{"d_mlp": 1280, "norm_eps": 1e-05, "attn_scale": 0.125, "init_std_up": 0.0242, "beta2": 0.95, "weight_decay": 0.08, "warmup_steps": 302, "decay_shape": "linear", "doc_mask": false, "train_tokens": 466200000}
MLP neurons of a small language model. Each row is named by its layer, matrix (gate and up: input weights) and neuron, and shows model dimensions 48-175. Each number is 128 + 32 x the weight over its row's rms, rounded and kept within 0 to 255. A neuron's up and down rows have the sign that makes its largest values positive.
After each neuron's rows, "fires in" lists the words (lower case) most often at its 100 highest values on Wikipedia text that the model never trained on.

L10.gate203 [100  80 119 126 115 136  80 155 116 106  87 107 122 153 143 108 139 160 141 106 171 120 107 192 156 170  94  96 113 186 108 143 121  64 112 127 164 158 188 117 166 143 159 122 144  67  54 112 111 162 151 115 161 191 162 149  91  66 150 155 141 105 123 154  66 135 118 134 144 132  92 132 132 125 104 148  82  68 147  81  82 108 148 114 132 125 209 115  80 164 138 159 111 158  85 107 146 194  78 110  99 134 128 119 141 137 138 109  74 143 167  91  87 179  90 178  56 144 121 200 111 121 155 108 130  48 139 141]
L10.up203 [157 117 154 109 102 160 189 103 151 210 161 139  96 155 104  99 158 152  92 112 113  98 122 133 125 139 168 142  76 115 119 143 141 109  76 141 156  76 158 117 124 138 216 132 123 140 144  56 114  85  82  16 141 161 142 160 138 187 143 187 141  96 136 140 118  95  86 166 131 130 175  75 139 174  93 139 119 134  93  75 172  89 166 115 102 208 114 110 137 104 104 130  89 142  84 178 100 113 134 112 147 130  90 126 120 135  64 101 157 147  64 115 164 130 129 138 108 135 134 125 164 159 168 157 113 117 133 119]
fires in: "of", "these", "other", "left", "the"

L4.gate1196 [183  96 128  96 107 148  94 131 160 109  79  97 110  90 111 145 176 109 167  91 102 179 137 114 102 157 119 126 138 153 115 114 114  79 143 131 159 132 117 177 158  59 175 151 196  77 117 137 126  60 152  99 138 167 183 154 108 102 149 103 107 160  88 144 142 121  64  98 165  99  92 144 131 122 167 112 120 113 154 199 111 154 108 151  78 116 123 167  84 105 190 133 107 175  92 106 146 117 123  95 126 202 135 136 152 167  62 122  65 134 127  49 139 147  96 101 112 175 169 123 129 101 142  51 129 106  66  92]
L4.up1196 [ 87 154 136  99  93 129 132 165 134 132 119 200 151 153 127 102 133  97 161 157 154 180 110 137 159 150 163 151 140 170 120 114  57 122  89 143 128 116 124  82 158 103 202  94 138 125 140  97 114 122  84 137 166 111 112 141 151 168 129 172 100 126 156  75 110 155 103 140 141 116 154 114 130 136 183 153  86 148 129 121 168 135 125 142 152 161 112 102 102 150  95 143 154 144 144  99  73 116 121 149 111  61 160 114 117 202  86 131 130 149 115 116 100 103 100 124 110 155 159 160  94 165 113 123 130 107 141  83]
fires in: "could", "did", "years", "month", "even", "would"

L2.gate947 [149  77 144  37  89  86 122  80 129 119  96  97 144 154  87 166 140 108 143 122 110 104 121 162 128 179 165 127 123 110  78 139 139  73  41 107 153 151 103  87 175 102 150 164 137 145 114 143 151 101 115 167  84 128 140 188 121 170  99 193 161 123 115 138  89  99  65 153 119 119 144  68 124 149 158 136 122 119  91 188 140 121 104  90  96 109 156 112 110 128  50 112 185 138 102 133  53 140  89 127  98 177 127  85 123 155 158 136 152 139 133  57 150  93 130 120  96 211 116 133 127 129 113 128 122  79 116 106]
L2.up947 [ 85 112  93 104 120  75 116 172  98  91  88 112 153 129  90 145 136 129 162 142 128 129 117 105  69 193 128  94 163  95 141 180 143  94  78 163 177 146 155 166 192 148 123 174 102 143  83 199 124 107 108 159 140 134 133  96  32 132 135 141 106  80  80  92 146 123 137  65 144 144 140  79  90 129  79  92 115 126 148 211 117 145 145  99  66  83 146 104  97 137 104 106 176 152 107 127 107 104  97 108 139 153 122 141 137 152 106 146  88 148 147  69  81 147 130  96 105 132 149 138  68 176 118  94  80 138 124 124]
fires in: "could", "country", "himself", "you", "years", "chesapeake"

L4.gate881 [ 92  89 110 119  35 133 134 133 124 107 110 124 103 130  97  79 101 138 161 170 162 113 113 102 122 128 108 140 159 106 109 135 135  94  97  77 165  93 151 158 147 119 128 152 139 133 159  99 122 132  70 139 152 152 131 180  97 116 134 124 115 103  77 118 150 102  96 177 120 138 147 129 159 124 124 198 105 156 165 118 192 145 136 165 196 164 129  86  94 145 123 112 118 136 198 116 129 163 111 159  92 167 141 180  87 147  99 188  66 118 148 112 129 130 130 121  95 114 159 173 132 195 141 120  56 132 147  49]
L4.up881 [106  93 145 150  65 139 160  59 165 157 169 170 149 110 121 130 149 121 162 149 157 149 115 158 154 122  79 159 161 141 121 110 152 138 144 115 101  90 188 114  81 148 128  97 153 139 167  89 167 150  83 115 108 136 157 156 104  81 110 125 130 158 101  66 168 129 131  99 108 174 141 117  85  91 149 157 143 165  97 111 158 120 151 184 128 141 152  74 132  58 176 183 121 120 175 118 104 135  94 161 129 138 135 154  97 147 104 200  83 122  45 125 131  98  78 132  90  96 121 117 109 165 114 119 111 123 121  92]
fires in: "one", "day", "catarhoe", "two", "adult", "daily"

L2.gate750 [110 177 139  76 115 146 157 168 106 122 116 139  77 203 126 153  96 158  95 166 143 136 143  96 156 111 172 124 100 118 161 186  82 212 167 111 196 163 145 116 113 125 120 193 113  82 105 130 175 167 100 132 190 179 154 122 155 138 109 127 204  82 129 123  76 118 144 119  92 104 122 168 102 120 152 158 104 129 149 151 118 106 134 135 150 180 175 142  75 133  98 162 153 123 114 123 156 119 134 162 107 141 125 103 149 131 134 147  95 139  86 107 105 110 157 121  52 183  70 172 126 137 127  49 124  74 114 131]
L2.up750 [128 124 167  78  81 144 139 122 147 196 162 109  98 145 160 134  90 109 140 169 178  89 177  95  94 104 131 169 114 127  43 179 135 128 102 111 120 149 163 115 123 103  94 157 144  98 144 155 134 172 155 114 157 151  88  88 156 155  52 128 151 112 115 190 168 146 112 192 146 110 130 138 119 136 186 132 130 115 161  91  91 148 155 149 137 146 163 170 161 145 118 146 100 113 162 133 183 121 129 173 166 187 141 111 101 175 102 107 107 178 101 188 103 107  93 186 121 153 148 158 109 138 179  78  70 100 134 167]
fires in: "when", "until", "during", "before", "after"

L2.gate326 [ 76 110 111 129 130 140 104 159 184 104 117 137  90 128 133  77 142 122 197  87 144 104 124 119 126 128 125 159 203 100 101 128 115 113 104 129 141 139 126 159 175 131 131  83  94  77 132 173 121 132 155 199 119 125  57 196 107 147 166 122 126  67 121 125 149 137  87 197 165 114 100 152  89 189 140 131  87  97 124 149  50 125 150 143 183 130 163 226  86 139 162 148 132 103 136 136 119 194 131 152  88 148 141 118 129 151 179 120 152 142 125 133  97 146 168 155 103 183 159  95 109 170  91 136 101 107 180  60]
L2.up326 [118 142 103 135 105 109 145 100 191 123 133 142 110 108 125  97 100 136  93 127 102  80 163 134 142 147 147 179 156 128 102 157 138 118 127 128  71 114 128 138  91 163  95 124 124 117  82 134 173 161  88 101 122  95 118 131 200  88 130 121 148 130 144 141 113 120 107 125 143  98 158 165 144  56  58 164 137 158 145 149 119  89 118  81 140 138 121 107 106  69 121 103 168 133 179 156 119 107 135 129 155  92 121 112 129 169 115 189 227 127 167 128  87 155 133 123 149 178 190  71 172 127  96 145 150  67 185  93]
fires in: "between", "two", "however"

L2.gate1018 [104 135 161 142 109 148  79 110 214 110  91 103 140 101 123 133 137 123 159 138 153 142  87 105 146 141 142 152 159 129 111 110 142 171 145 125 125  78 173 141 133 103 141 180 143 101  93  90 118 129 112 152 177 113 101 178 127 133 143 121 165 120  97 155 147 123 122 116  78 106  63 152 107 118 157 114  83 149 121 113 135 134 113  78 112 111  94 153 116 109  89 149 118 124 155  94 212 169 103 104 117 150 139  93 111 161 103 170  77 159  76  94  82 136 135 191 132 158 119  72 107 115 113 130 135  16 177  60]
L2.up1018 [ 46 102 100 133  82 123 120 108 143 132 129 145 144 165  94  87 148 109 136 102 136 120 153 198 121 140 161 107 108 115 135 136 149  90 122 159 142 203 121 196 151 114 114 144 149  55 116 180 157  65 122 127 145 176 108  99 185 126 152 153 148  91 102 174  96 151  92 138 127 135  92 152 171 116 163 140 103 218 114 132  91 203 132 127  75 102 166 148 136 174 133 103 151 136 186 182 168 114  65 133 117 133  99 137  65 108 129  82 153 137 147  46 114 137 172 121 159 186 118 115 112 162 112 132 156 148 137  92]
fires in: "two", "four", "band", "single", "we", "children"

L10.gate589 [131 161  79 101 147 122 130 138 124  90 149 167 123 155 166 165 138 143  91 160  45 155 201 112 143 117 200 101 124 114  16 144 111 191 108 165 150 183 177 166 152  94 124  81 159 134 130 113 197 120 131 127  97 132 134 175 149  72 122 146 139 120  81 150 160  74 118 112  79 111 140  91 134 187 140 102  81  91 132 135 113 118 128  92 152  77 115 118 128 160  92 154 159 123 112 114 171 165 152 129 167 169 161  50 110 113 142 184 159 166 119 171 184 145 131  98 106  62 125 178 125 127 175 145 113 183  97 138]
L10.up589 [135  94 104  66 127 108 169 122 130 142 157 136 196 115 239 110 167 154 130 154 137 164 179  43  97  56 150  36 138  78 117 128 117 103 163 167 126 163 151 121 147  90  87  88 142 122 112 124 167 126 101 136 164 151 164 123 153  82  86 168  87 101 148 158  95 103 152 177 131 125 133  88 100 136 111 112 114 176 116 161 138 129 141  91 182 142 124 125 113 134 105  89 154  77  95 159 117 130 165 139 154 168 162  95 117 119 120 142 162  88  94 149 143  94 187  77 143 170 168 209 126 155 127  75  77 184 127 184]
fires in: "of", "over", "out", "in", "to", "by"

L8.gate781 [127 166 134 165 126 163 133 161 122 118 104 152 102 170 172 140 178 123 110 171 137 110 171 104 104 144 119 172  50 121 106 126 102 103 122 149 143 102 133 154 120 160 119 106 148  95  86 123 132 118 131 105 205 118 144 116 103 108 113 158  96 137 159 155 140 172 110 127 115 111 156  98 134 133 115 150 128 112 104 154 134 138 142 144  95  84 138 164 131 154 133 135 126  83 115 113 162 133  79  78 110 124  89  98 129 196  82  90 113  96 193 150 130 120 125 213 100 130 155 129  99  24 113 166 204 109 168  93]
L8.up781 [132  86  94  87 113 125  98 127  79 119  97 160 150 138  91 112 181 135 159 156 138 142 145 110 102 120 127 121 127 121  85 160 107 143 101 114 147 186 136 124 151  90 164 107 155 120  99 128 126 185 112 191 153 175  96 103 175 122 121  84 143 136 163 123 145 154 141 139 174 154  96 140 138 166 158 113 160 136 158 131 143 129 131 127 108 172 211 177 125 170  72 113 139  85 108 159 177 148 130 111 128 188 167 140  90 172 151 184  93 187  89 130 137 190 156 157  85 128 140  97  97 128 116 162 120 140  80 193]
fires in: "of", "about", "around", "which"

L8.gate236 [120 140  86 129 138 168 139 164  81 107  86  90 138 166 138 121 111 174  98 160  83 103 132 122 177 112 164 140 121 142  80 129  94 126  93 161 112 145 146  97 115 148 112 183 156 155  31 153 158 164 156 110 150 170 108 110  83  90 112 133 125 136 132  94  98 126 120 156 165 166 132 108  87 112 126 155 112 140 131 173 148  79 122  81 121 125 210  94  94 150 137 123 157 161  88 121 169 147 112  63  93 131 141  48 102 139 117 148  92 133 139 111 158 157  38 150 133 102 211 137  94 121 137 143 124 107 222  76]
L8.up236 [101 103 124 123  99 136  81 132 133 139 131 130 161 144 155  82 133 116  44  59 169 187  98 144 129  77 151 122 105 163  55  98 148  76 116  84  94 128  97 102  58 100 142  85 153 104 112 144 146  86 103 117 125 147 160 124 172 116 193  77 118 139 125 172 131 117 122  74 120  92 125 152 159 184 111 109 109  86  89 121 160 133 171 143 157 106 125  69 152 176 148 125 181 148 147 126 153  51 145 151 150 156 145 148 131 124 131  98 128  97 156 144 109 126 152 170 139 144 107 117 141 148 170  83 107 130 155 243]
fires in: "of"

L8.gate311 [ 47 104 121 178 130 177 117 175 112  38  81  88 130 140 122 117 161 135 140 160 155 130 176 115 137 102  99 130  68  66 120 115 116 111 148 188 103 181 171 145 123 135 127  84 112 149  95 123 141  98 202 137 123 182 118  98  74 102 154 147  86 150 129  92 126  79 116 116 152 180 160 127 158 179 143 129 101 163 122 160 132 184 163 177 125  52 122 124 125 103 130 152 201  74  93 132 124 212  76 128 123 163 127 146 115 131 146 135  92 137 162 142  89 139 126 159 137  94 132 166 135 107 152  99 124 157 140 134]
L8.up311 [ 31 106 141 181  98 144 130 164 137 108 118  82 110 142 102 144 176 135 190 152 124 111 169 130 124 128 154  83 102  91  50 139 115 180  83 153 129 125 163 114 139  91 115 107 172 108 161  87 157 162 148 125 134 167 124 156 123 105 151 105 149 125 142 127 129 119  72 181 165 179 107 131 115 139  89 120 153  98 130  94 125 128 162  94 147 115 191  95  93 117 120 135 180 116 138 159  90 122  86 129 146 155 169 110 174 114 144 185 106 120 203 135  77 124 124 144 143 141 134 142 121 160 124  98 106 127 130 136]
fires in: "to", "from", "with", "between", "for", "of"

L2.gate28 [106 165 116 103  99  81 105 151 113 105 145  55 113 145 107 129 113 109 106 119 179 171 146 156 126 122 164 114 134 117 179 107 135 214 152  90 156  92 174 109 123 134 154 179 187 108  96  70 181 156 138 124 154 127 127 174  46 147 142 165 191 107 123  99 121 127 166 124 109 130 136 123 176 165 131 124 126  84 164 150 140 108 162 171 162 124 182 125  85 129 107 165 168 170 136 131 134 131 135 123 145 115  83  92 141 122  95 171 100 153 103 128 136 130 163  96  95 133  87 164 181 131 121 111 121  90 193 119]
L2.up28 [112 158 158  63 101 135  97 104  92 108 142  83 105 129 188  72 141 138 120 127 100 160 167 119  99 148 163 113 164 116 120 100  75  80 136 139 130 143 186 126  73 146 138 133 141 173 156 124  99 134 184 138 120 165 113 100 117 145  57 156 156 146 177 123 165 126 107 130  85 153  85 129 133 142 142 162 125 149 157 128 146  91 147 133 121 185 131 113 108 145 121 148 136 157 138 113 199 186 165 132 113 126 119 176 120 175 117 140  65 121 146 203 147 118 128  84 107 118 110  95 144 153 140 149  79 124 154 139]
fires in: "june", "when", "march", "after", "where", "august"